config.yaml
n_layer: 13
decay_fraction: 0.512
batch_tokens: 131072
MLP neurons of a small language model. Each row is named by its layer, matrix (up: input weights) and neuron, and shows model dimensions 32-159. Each number is 128 + 32 x the weight over its row's rms, rounded and kept within 0 to 255.
A block is one neuron, or neurons of one layer that tend to fire together. After each block is what it responds to, as a language model described it from the Wikipedia text at the highest values.

L10.up249 [165 137 114 141 160 135 165 175  78 117 168 121 142 104 150 123 131  63 191 159 121 124 170  67 113  88 104 149 170 100  79  95  98 134 153 170 128 130 127 116 143 150 133 113 151 143  98  99  82 128 118 105 119 105  61 130  92 136  97 178  85 151 164 155  78 167  91 127 189 115 109  86 137 177 160 192 167 148 152 133 122  94 225 137 127 123 134 172 156 148 149 134 105  99 189 122  98 130 100 156 139 121 130 115 160 106 111 158 173 133 126 145 184  89  75 148 142 131 128 155 118 112 126 170 121 121  75 125]
Prepositions linking noun phrases. Prepositions such as of, with, from, in right after a noun or verb, introducing a complement (consists of, released with, site of), plus some sentence-final periods and list colons.

L10.up688 [141  65  64 134 102 140 151  59 151  49 173 109 132 199  58 175 143 185 173 162  83  88 135 131 174 132 125 104 139 108 139  86 137 124 134 101 158 107  97  78 120 137 151 150 156  88 162 106 141  13 101 130 133 112 122 168 141 154 154 123  97 178 139 104 148 178 127 141  84 129 122  63 105 155 137 135 144 130 189 165  68 151 165  93 216 141 155 159 150 103 118 159 154 124  63  31  70 144 104 154 108 145 138 144 116 125 144 109 135 168 112  75 141 157 126 126 144 152 107 173  86 121  93  96 125 120 106 178]
Biographical career predicates. Verbs, auxiliaries and nouns that open what a person did or belonged to in biographies, e.g. was involved, worked, part of, graduate of.

L5.up445 [140 149 159 136 168 126 136 148  77 177 146 128 169  79 131  99 177 161 128 171  94 133 123 139 139 122  85  85 110  95  67  57  64 146 144 114 117 162 161  78  96 118 126 149 100 142 133 159 128 113 146 176 135 141 174 185 156  97 142 158 154  90  84 111 146 111  46 145 154 125 139  25 100 113 192 112 155 127 151 164 116  90 121  94 155 153  88 145 151 131 149 106 131  84 152 101 160  97  50 128 154 140 202 132 148 117  51 138 153 109 139 171 170 141 103  74 101  75 120  76 107 138 174 127  85 132  58 155]
L5.up512 [ 66  73  92 157 160  74 131 150 145 130 163 114  41  93 129 159 116 135 193 180 123 103 218 153  59  55  93 153 116 146  88 127 127  87 178 143 156 102 131  99 143 155 176 134 139 195 144 139 124 141 120  84 116 111 133 131 138  92 164 142 136 149 105 156 160 145 137 141 135 122 128  88  90 133 134 118 141 123 144 160  82 102 171 145 134 131  93 175 127 107 131 157  77 102  54 101 137 138  85 123 119 137 143 119 164 183  81 163 157 153 169 104 134 120 145 173 105 114  91 142 159 133 139 112  73 129  52 114]
L5.up531 [151 104 111  98  95 150 165 126 149 140 146  91 100 118 130 158 139 110 144 197 138 165 133 120  93 113 137 138 120  78 170  76 126 107 114 112 164 110 154  53 149 128  95 120 189 130  57 126  81 143 133 135 114  74  78  97 141  57 130 146 152 145 160 179 116 160 134 128 152 102 122 112 119 163 141 208 157 137 184 132 185 119 154 141 161 142 126 104 167 106 107 148 134 110 172  82  83  88 174 158 142  98 120 112 136 137 115  75  99 159  80 132 101 114  95 204 151 179 143 117 143  93 134 166 107 142  95 111]
L5.up715 [126 114 161 154 193 145 178  90  47 102 137 124 119 147 176 148  97 123 127  99 116  82 164 160 140 136 141 138  89 111  94 155 225 131 161 162 197 122 126  49 117 105 139 124 156 118  83 119 133 167 129 148 158  73 101 156 164 145 174 101 135 155 168 147 138 128 148 134 211 119 126 125 152 128 112 140 170 174 130 134  87  98 132  92 172 126 146 125 112 103  57 112 168 115  45  89 132 155  48 193 159 133 188 150 123  84 113 148 193 101 162 132 122 100 190 130 100 103  86 121 101 112 108 117 127 191 112 114]
L5.up812 [105 119 110  86 112 140 138 111  79 167 114 113 204  99 113 149 132 128 111 161  47 166 111 119 119 126  80 146 136 113 156 153 115 142 166 189 162 171  76 127 151  95 132 171 145 126  89  38 104 120 175 122 135  88  84 184 166  95  84  92 149 149 121 183  92 116 139 138 175 121 122  74 162 107 183 139 194 115 141 126 134 113 125 124 124 148 122 127  70 115 133 128 151 146  90  94  76 109 134 142 121 193  95 168 123 150 132 164 188 109 157 100 207 117 100 123 129 163 139 129 114 112 192 148 155  58 113 119]
L5.up920 [ 57 117 191 132 141 187 141 122  51 136 127 118 116 135 154 147 115  92 166 132 126 144 138 129  87 132 110 119 132 119 112 155 114 115 117 171 121 230 160 103 135 222 139 144  80 127 148 188 109 152 204 218 138  84 107 140 122  76 121 154 163 155  80 120 148 177 125 139 166 157  97  75 131 172 143 168 183 140 125 108 107  99  98  88 146 120 122 135 121 127  86 127 147  96  99 135 100 134  90 150 136 104 173 161 135 129 129 112 156  85 123 102 142 132 198 173 122  99  75  80  87 129 145 129 121  78  95 110]
L5.up1013 [142 115 190 175 161 156 126 121  91 142 184 184 112 109 170 118 106  63 176 127 122 177 110  83 134 113 107 126 168 106  86 145 102 112 115 155 163  96 196 153 123 158 116 157 167 139  60 149 109 128 121 149 113  86  97 156 168  94 172 108 143 150 137 135  89 155 115 133 181  54  50  95 114  96 201 111 122 107 194 103 155 148 173 148 139 189  95 165 149  92  70 132 123  85 130 100 127 111 130 120 124 123  78 118 122 112 139 104 137 164 100 103 148 153 170 115 145 142  43 122 139 149 113 139 109 142 112 147]
L5.up1086 [109 135 134 194 133 116  96 130  56 142 150 128 169 183 156  88 157  64 153 162 187 116 136 127 132 141  89  91 127 124 160  70 109 103 160 210 165 132  97  87 136 170 153 154  48 180 131 143 144 139 195 147 125  92 105 137 131 147 132  81 135  96 166 151 132 106 125 114 191 102  76  50 154 129  95 153 139 130 141 127 174 165 106 132 145 136 125 104 104 118  31 195 132 196 168  84 117 136  86 147 108 158 102 174  91 156 125  99 227 137 128  98 145 176 117 127 121 120 135 109  83 133 163  98 130 128 132 122]
L5.up1102 [129  95 169  89 145 141 154  94 122 192  82  67 184  67  98  94 184  98 182 190 102 160 122 132 137 142  89 108  98 137 152 112 115 159 111 118 172 166 111  88 113 143 187 145 142 106  63 127 165 126 114 123 129 128 116  70 161  86 113 136 142 204  88 135 103 131 126 138 152 119 138  84 131  83 191 164 139  98 140  79 176  99 150 134 117 133 107 146 134  46 108 132 129 150 167 127 132 126 131 177 126 179 200 133 118 179 119 137 179 145 135  80 150 118  68 194 160  75  92  92  72 104 152 148 121  77  95 146]
L5.up1314 [124 105 177 175 169 135 118 122 139 105 132 141 127 121 167  97 160 119  96 163 103 102 171  88 127 154 115  98 162 154 188 167  89  87 152 174 158 127 123  64  98  92 126 163 163 104  91 132 121 113 147 103 100  92 120 150 145  78 152 129 103 183 163 171 116 142 142 157 122 134 183 103 123 163 143 173 158 104 144 145 140  85 116 118  86 227 130 137  45 125  96  49 134 157 115  86   0 155  76 165  24 133  92 207 146  83  47 134 202 130 109 119 140 136 110 149 106  91 153 135  92 101 170 169 168  97 111 101]
L5.up1408 [124 107 144 163 181 136 151  93  91  98 139  86 114 138 163 111 175  95 158 143 106  90 145 127 153 109 140  84 119 147 164 178 111 120 137 128 113 117 180 113  87 151 198 115 234 148  86 112 101 133 118 122 128 137 134  95 130 144 129 111 166 178 136 147 105 121  91 144 172 131 109 149  71 200 123 177 166 119  85 144 139 157 126  50 184  84 134 131 131  79  55 205 124 110 128  68 136 147 121 171 140 127 146 197 108  96 146 112 172 152 120 121 119 143 136 165 123 126  63 164  84 122 160  48  77 117 156  81]
L5.up1457 [130 129 140 168  78 144 113 149 118 141 163 103 130 185 146  78 124  99 137 184 123 124 132 104 159 109 114 100 145 113 166 146 104 164 102  91 170 146  92  80 122 147 137 141 164 140 140  97 145  59 206 142 197 106 107 156 136 116 148 123 134 161 123 132 137 128 133  92 151 108  66  84 145 178 133 150 160 102  46 102 136 153 164  88 177 138 147 158 123  96 139 160 147 190  57  88  84  99 167 217 193 175 202 134 123 104 123 174 182 150  98  92 102 136  70 179 134 141 127 172 141 100 121 132 136 147 134  65]
L5.up1578 [100 200 126 144  78 106  66 131 115 184 133 129 147 140  80 143 119 116 143 147 133 160 123 146 193  99  87 161 120  86  97 121 135 103 140 134  97 150 130 132 158  97 187 124 164 143 113 160 124 107  91 170 119 163 127 102 168  98 161  94 127 211 119 138 186 196 140 123 180 109 102  49 143 170  74 113 127 115 197 146 106 114 154  65 156 132  94 158  94 129 122 122 193 111 113  84 129 149 156 184  54 163 168 148 133 151 122 105 129  66 141  84 165 199 138 175 125 117  46 120  96 165  96 104 164 120  83 132]
L5.up1643 [132 113 172 110 150 137 195 102 145  99 146  81 144 105 168 113 166 101 135 125 108 162 106 127 141 140 109 108 175 149 121 134 185  97 107 108  73 112  81 140  95 133 196 127 158 135  74 111 116  71 134 116 143  88  68 113 122  72 175  97 133 125 118 147 132 171 114 141 204 106 111 117 157 123 124 133 150 112 121 134 160 114 148  71 198 125 101 136  87 114  53  97 114 125 103 121 150 128  91 138  96 174 155 207 156 171  86 112 121 101 155 111 120 140 133 136  74  97  72 158 100 120 158 120 147 102  98 148]
L5.up1784 [ 73 114 140 163 152 158 110 115  47 115 128  77 135 108 114  93 149 169 209 171 152 123 143 140 141 108 126  96  58 100 102 125  97 113 123 159 154 179 172  81 117 168 179  96 153 137 129 112 136 148 118 105 114 119 121 165 121 121 141 136 131 199 121 108 187 110 126 136 181  58  86  85 113 133 149 148 201 121 150 121 160 121 165 116 143 111 106 156 149  89 149 166 127 149 103 110 108 103  92 112 139 111 218 149 158 206 113 130 133 144  84 106 157 125 168 165 158 146  98 114 122 137 130 138  58 174 174 147]
L5.up1829 [176  88 149 144 158 180 119 152 116 133 102  84 141  90 144 136 120  51 169 162 132 166 219  93 136 122  62  80 120 107  60 113  31 144 117 121 147 121 127 128 151 154 129  92 122 182 107 154 127 112 153 146 103  71  99  89  98 103 188 181 123 121 163 105 162 132 134 140 131 141 140  87 134 156 148 121 133  91 107 119 168  90 165  66 166 162 132  78 139  95 143 131 160 168 133 128  72 128  81 136  94 142 119 144 140 142 128 114 138 134 202 111 161 122 191 160 107 138 112 120 145 114 152 107 167 152  64 132]
Of after abstract head nouns. The preposition of right after an abstract or event noun in "the X of" phrases, e.g. development of, death of, end of, presence of.

L5.up171 [110 104 106 180 186 166 150  88  51 153 182 141 150 129 167 160 146 121 188 109 147 127 147 102 119  91 101 161 114  84 140 105 120 133 134 151 160  35 148  96 135 126 145 135 103 102  81 139 159 119 104 119 114  77  68 121 137 110 128 130 115 145 112 161 149 131 135 155 107 101 202  81 125 139 148 125 163  64 118 143 138 140 142 158 179 113 197 123 190 127  47 140  58 192 105  85  40 190 153 130  83 142 128 125 137 170 143 142 161 196 166 159  92 130 151 134  86 105 115 134 167 147  97 159 142 153 117 121]
L5.up222 [103 141 162 143 183 127 107  86  68 132 157  74 140 117 165  67 145 102 171 140 179 111 126  90 102 151 122  83 109 105 148 127 125 151 140 134 107 132 134 132 116 135 117  69 135 134 116 112 137  81 150 172 118  98 102 168 126 165 126 119 133 197 115  74  84 118 108 126 147 119  84 103  91 167 167 160 113 118  92 171 167 154 164 112 202 174 124 113  79  94  34 148  64 147  91  96 112  79 101 152  86 179 150  99 160 130  66 140 156 167 124 113  94 110 150  98 155 144 149 202 133 151 145 129 164  93 147  71]
L5.up397 [140  98  80 145 124 159 107  88 141  91 180  74 102 170 163 101 140 134 133 166  80 147 104 120 116 157  89 157 116 163 128  89  77 121 113 118 106 130 107 124 147 130 177 135 121 186  96 110 132  77 167 163 206 156 120 152 150 140 180  95 135 156 185 154 139 178 114 125 163 139 104  96  68 132 157 150 143  91 116 124  99 113 159 150 145 127 153  95  75 139 111 132 132 111  78 104 122 101  76 179  87 162 195 177 126 144 115 117 176 131 142 136 168 149 159 117 195 150 170 141 120 148 145 118  78  78 153 135]
L5.up436 [104 125  93 108 149 148 125 104  92 160 155  68 159 114 179  96 131 136 114 133 141 124 108  77 126 121  84  84 114  99 166 105 133 167 139 145 123 124  67 137 101 157 128 130 170 145 123 100 153  71 171 221 158 216 137 139 145 108 118 134 127 198 109 170 114 117 122 124 171 125 115  98 105 132 160 142 143 118 130 151 121 160 206 127 142 153 160  99  80  68  89 116 108 120 123 115 138  60  95 157  98 141 171 155 145 163 143  90 189 160 133  97 141 138 167 155 193 163 113 175  39 112 129 145 130 123 149 105]
L5.up631 [136 137 132 128 126 127 103 109 110 112 138 129 159  97 163 142 164  52 173 137  75 112 136  45 184 102 130 140 120 133 115  88  66 103 144 130 166 150  88 127  83 118 162 121 124 105 142 113 113 134 165 145 156  95 104  96 122 125 135 105 115 135 134 193 113 147 116 120 102  91 128  42 124 146 109 132 169 153 136 107 176 192 187 161 148 136 176  80 105 102 135 141  68 163 124 127  69 102 111 117 117 129 136 216 125  96  82  79 144 219 187 125 154 149 162 117 119 141 179 151 133 120  97 144 118 129 143 108]
L5.up673 [138  78  61 177 145 120 137 143 102  70 144 114 119 151 162 173 105 104 141  99 137  59 126  99  76 124 165 162 117  99 104 116  84  83 156  82 176  54 115 179 111 121 128 160 170 154 124 159 144 130 145 172 115 121 100  71 159 135 126 173 132 116 150 142 108 181 134 149 138  84 151 140 120 114 129 123 110 151 148 139  57 147 195 127 159 171 163 168 125 100 122 138 121 127 129 107  95 173 115 129  98 172  97 128 129 172 162  87 158 181 168 139 105 109 168 124 156 149 102 201 169 126 108 138 161 138  70 138]
L5.up682 [129 138 164 112  86 125 148 100  76 123 164 122  85 118 112 182 210 131 126 156 106 142 141  49 120 136 153 100 135  86 103 131 119  81 104 116  92  94 149 141  82 135 164  96 201 112  93  68 110  60 155 129 159 144 116 159 131  97 130 131 137 220 170 143 120  77  76 104 150 112 153 153 134 140 150  85 154 123 154  90 181 168 159 138 135 157 119 108 140  91 128 150  84 153 146  94  89 150 156 167  97 133 167 140 177 104 110 161 167 123 176 147 141 161 178 162 175  80 111 200 106 130 148  82 134 106  77 138]
L5.up903 [137  53  93 150 126 137 173  43  90 122 123 111 126 130 125 129 114  97 145 135 155  89 183  72 109 120 124 115 172  83 127 139 118 168 135 105 123 132 130 109  91 138 162 184 143 172 121 121  55  65 189 139 165 146  98  89 109 163 149 134 135 167 154 137  99 146 123 115 163 120 164  94 110 181 178 142 148 139 117 135 179  96 150 173  98 104 166 142  90 141 109 120  96  85 116 114  70 137 111 178  90 162 124 174 127 130 154 109 105 143 163 149 155 153 182 106 177 144 116 215 170 141 138 150  61 116 134 117]
L5.up1130 [157  88 130 125 138 123 100 118 123 121 189  46 127 112 163 139 111 150 128 172 113  99 126 101 131 122  93 102 135 142 124 133 154 121 118  97 144 124 134 109 142 107 113 161 138 147  77 132  99  71 149 145 140  56 152  81 134 141 150  94 123 154 199 155  99 185  88 123 128 118 116 104 129 146 152 134 131 115 129 135 110 155 156 138 143 139 133 174 115 131 142 111 149 154  66  73  71 140  64 164 122 166 146 169 126  97  96 142 162 186 137 110 131 167 140 120 141 150 106 228 120  98  79 134 125 116 134  88]
L5.up1360 [159 171 124 151 119 160 153 126 112 145 200  99 150 154 204  80 134  80 128 141 137  65 137  68 161 169 102  84 107 127 179 138 139 163 130 109 118 129 108  88 119 151 123 110  92 156 129 110 145  70 163 144 195 156 125 116 159  73 157 144 130 183 149 189  92 109  41 131 155 149 126  89  64 153 169 167 172  90  92 126 130 152 190 149 121 149 142 153 109 157 108 113 107 114  95 114 122 109 123 181 144 153 152 154 132 170 107 113  95 186 155  96 133 156 114 116 172 135 159 172 126 122 131 141 137 128 181  87]
L5.up1376 [119 127 112 163 114 185 146 101  82  84 169  99 178 161 178 112 116 113 110 131 127 110 145  78  85 107  90 109 138 106 168 168 111 208 116  89 142  75  78 122  79 106 190 161 157 113 120  77 156  87 141 111 175  92 114 144 133  99 170 120 110 156 164 118  76 168 123  96 168  82 156 143  80 141 134  89 142 105  99 181 127 142 141 159 189 200 128 146 110  90 134  71 110 134  33 152  81 146  84 211 136 145 133 178 142 104 134 168 192 181  98 101 118 135 144 154 137 137  79 207 131 103 134 131 107  77 124  62]
L5.up1385 [128 141 132 156 154 165  88 133 122 143 126 160 134 212 140  78 133  97 159 118 136 152 151  89  51  76 127 154 133  60 162 171 108 176 175 179 124 106 138  73 125 172 114  87 138 108 109 167 109 122 146 183 144  65  82 147 141 127 126 134  96 161 129  96 143  86 142 128 137 102 156  55 123 131 155  96 190 106 135 119 129  70 149 179 167 163 212 166 126 164 122 101 107 195  93 106 100 105 106 131 155 158 143 168 155 143  90 171 163 122 147 157 121  85 147 136 113 127 118 133 135 150 108 168  91 147 129 127]
L5.up1600 [166  88 106 117 139 132 120 145 189 169 130  99  95  91 111 125 167  84 114 124 162 118 227 139 120 113  92 160 151  75 137 129 118  70 116 118 205 101 140 137 110 170  85 149 155 117 104 105  97 115 141 120 135  78 181 130 132 168 183 161  90 145 186 122 131 124 126 132 106 151 150  75 110 151 152 111 124 132 132 183 132 126  97 155  96 132 102 136 158 153 127 140  70 138  95 113  99  95 151 116  62 147 109 110 134 102 142 131 114 145 221 163 158 145 117 132 133 137 120 131 153 118 155 126 103 119 106 130]
L5.up1837 [144 124 121 145 160 114 146  74  90  85 181 112  70 172 105 133 117 168 159 106  64 133  95  92 142  79  76  65  73 120 201 132 106 142 124 139 175 108 111 126  43 101 172 119 165 156  92  92 118 132 153 138 100  77  71 129 119  96 140 170 129 139  91  88 132 103  79 145 125 135 184 119  93  80 136 138 111 141 165 138 173  80 150 156 152 126 157 158  85 147 128 101  51 112 140 125  55 106 124 162 109 137 150 118 165 199 131 116 136 128 128 176 122 144 150 160 122 121 132 178 159 146 180 110 123  98 145 104]
L5.up1947 [159 131  79 171 136 175 187 111 108  77 157 131 123 122 178 144 129 149 125 158 108  96 119  99 100 118 121 128 149 112 175 151 175 145  72  20 147 115  69 121 127 121 157 171 172 118 159 121 133 125 125 149 255 109 105 161 144 144 186 126 118 198 145 130 130 123 124  80 130 109 122  27  94 134 100  71 136 113  66 147 125 117 127 136 115 194 146  92  63  29 119  94  91 141 108 102 119 156 169 200 110 126 144 154 149 143 151 115 130 153 170 113 116 182 140 119 120 123  98 210 139  92 119 149  86 142  99 102]
L5.up2024 [139 110 145 111 124 164 185 120  77 190 167 150 128 133 158 125 153  98 184 175 146  90 138  55  89 154 144  94 120  85 102 117 108 101 119 117 176  70 137  73 134   0 158 108 122 103 102 114  86 159 126 140 146  65 118 176 130  96 156 192 127  95 170 146 147 129  84 151 123 129 161  83 131 112 176 118 128 152 153 136  96  75 166 130 126 105 156 133  94 132 151  98  86 127 105  71  45  78 119 155 119  96 100 129 148  91 141 143 108 172 160 148 138  93 188 149 142 133 127 151 170 115 172 150 142 147 121 110]
Closing parenthesis. Closing parentheses that end an aside in running text or tables, as in (GABA), (NED), (born 1942…); occasionally table bars or word endings.

L8.up615 [172 132 132 132 146 109 176 157 141 170 101 101 131 131 213 153  97 146 204 103 123 146 147 116 114 175 147 147 172 103 116 182  85 139 131 110 219 104 140  54 141 110 116 168 151 114  90 127 131 119 102 145  65 127 164  98 163 155  69  73  98 108 151 164 123 142  94 114 146  81 118  86 125 152  33 152 119 135 150 156 141 153 175 131 137 177 130 103  77  99 137 115  99 139  84 120  85  86 139 161 135 116  82 122  46 113 116 145 162  84 117  82 126 157 132  77 160 139 114 108  77 114 162 138  99 148 114 134]
L8.up759 [124 142 162 167 171 100 126  96  97 133 104 121 114  95 183 151 113 143 146 178  90 208 173 144 110  92 114 154 149 113  95 125 130 142 206 146 120 131  67  57 121  65 114  92 192 138 114 136 137 143 161 127 140  55  76 143 142 131 156 123 144 191 179 126 169 117 115  73 121  75 146  75 127 142 109 130  99 135 154 141 116 123 183 123 104 132 140 142 148  68 124 107  86  66 101 123 128 144 111 179 128 168 149 104 110 128 177 123 113   0 121 148 136 131  79 144 104 101 148 121  81 147 152 129 156 101 134 132]
L8.up961 [ 78 158 162 159 179 122 187 122 107 164 124 138 101 103 114 125 180 124 127 145  91 135 114 112 136 100 118 179 169 144 124 183 132 122 165 119 129 136  99  67 138 128 143 177 144 166 117 112 123 125  94  97 108  91  93  95 174 136 131 152  89 116 118 115  90 113  76  87 126 111  98  39  54 128 192 146 116  96 145  96 162 139 114 166 151 194 100 169 118 154 141 151 104 108 161  86 134 140  98 101 135 121 133 118  62 132 140 122 131  97 120 125 194 179 116  69  89  60 196 112 109 132 111  81 144 129 126 104]
L8.up1517 [152 182 142 148 163 145  50 164 117 165  95 125  92 157 105 138 163 105 187 124 172 152 140 100 137 133 153 204 161 135  90 118 129 112 159 171 104 111  86  78 141 137 112 135 139 171  39  95 126 109 146 112 112  55 127 106 145 150  99 160 120 115 144 191 134 133 109 117 144 123 156  95 126 145 128  78 176 157 151 177 201 190 143 134  77  90 126 159  88 161  86  82  84 146  95 129  90  27 129 141 115 212  95 151 130 123  94 129 132  88 131 130  94 130  78 123  95  75 120 158 108  99 129 142 179  99 121 136]
Partitive "of" after nouns. The word "of" right after a part, role or attribute noun, linking it to its whole, as in heart of, part of, mayor of.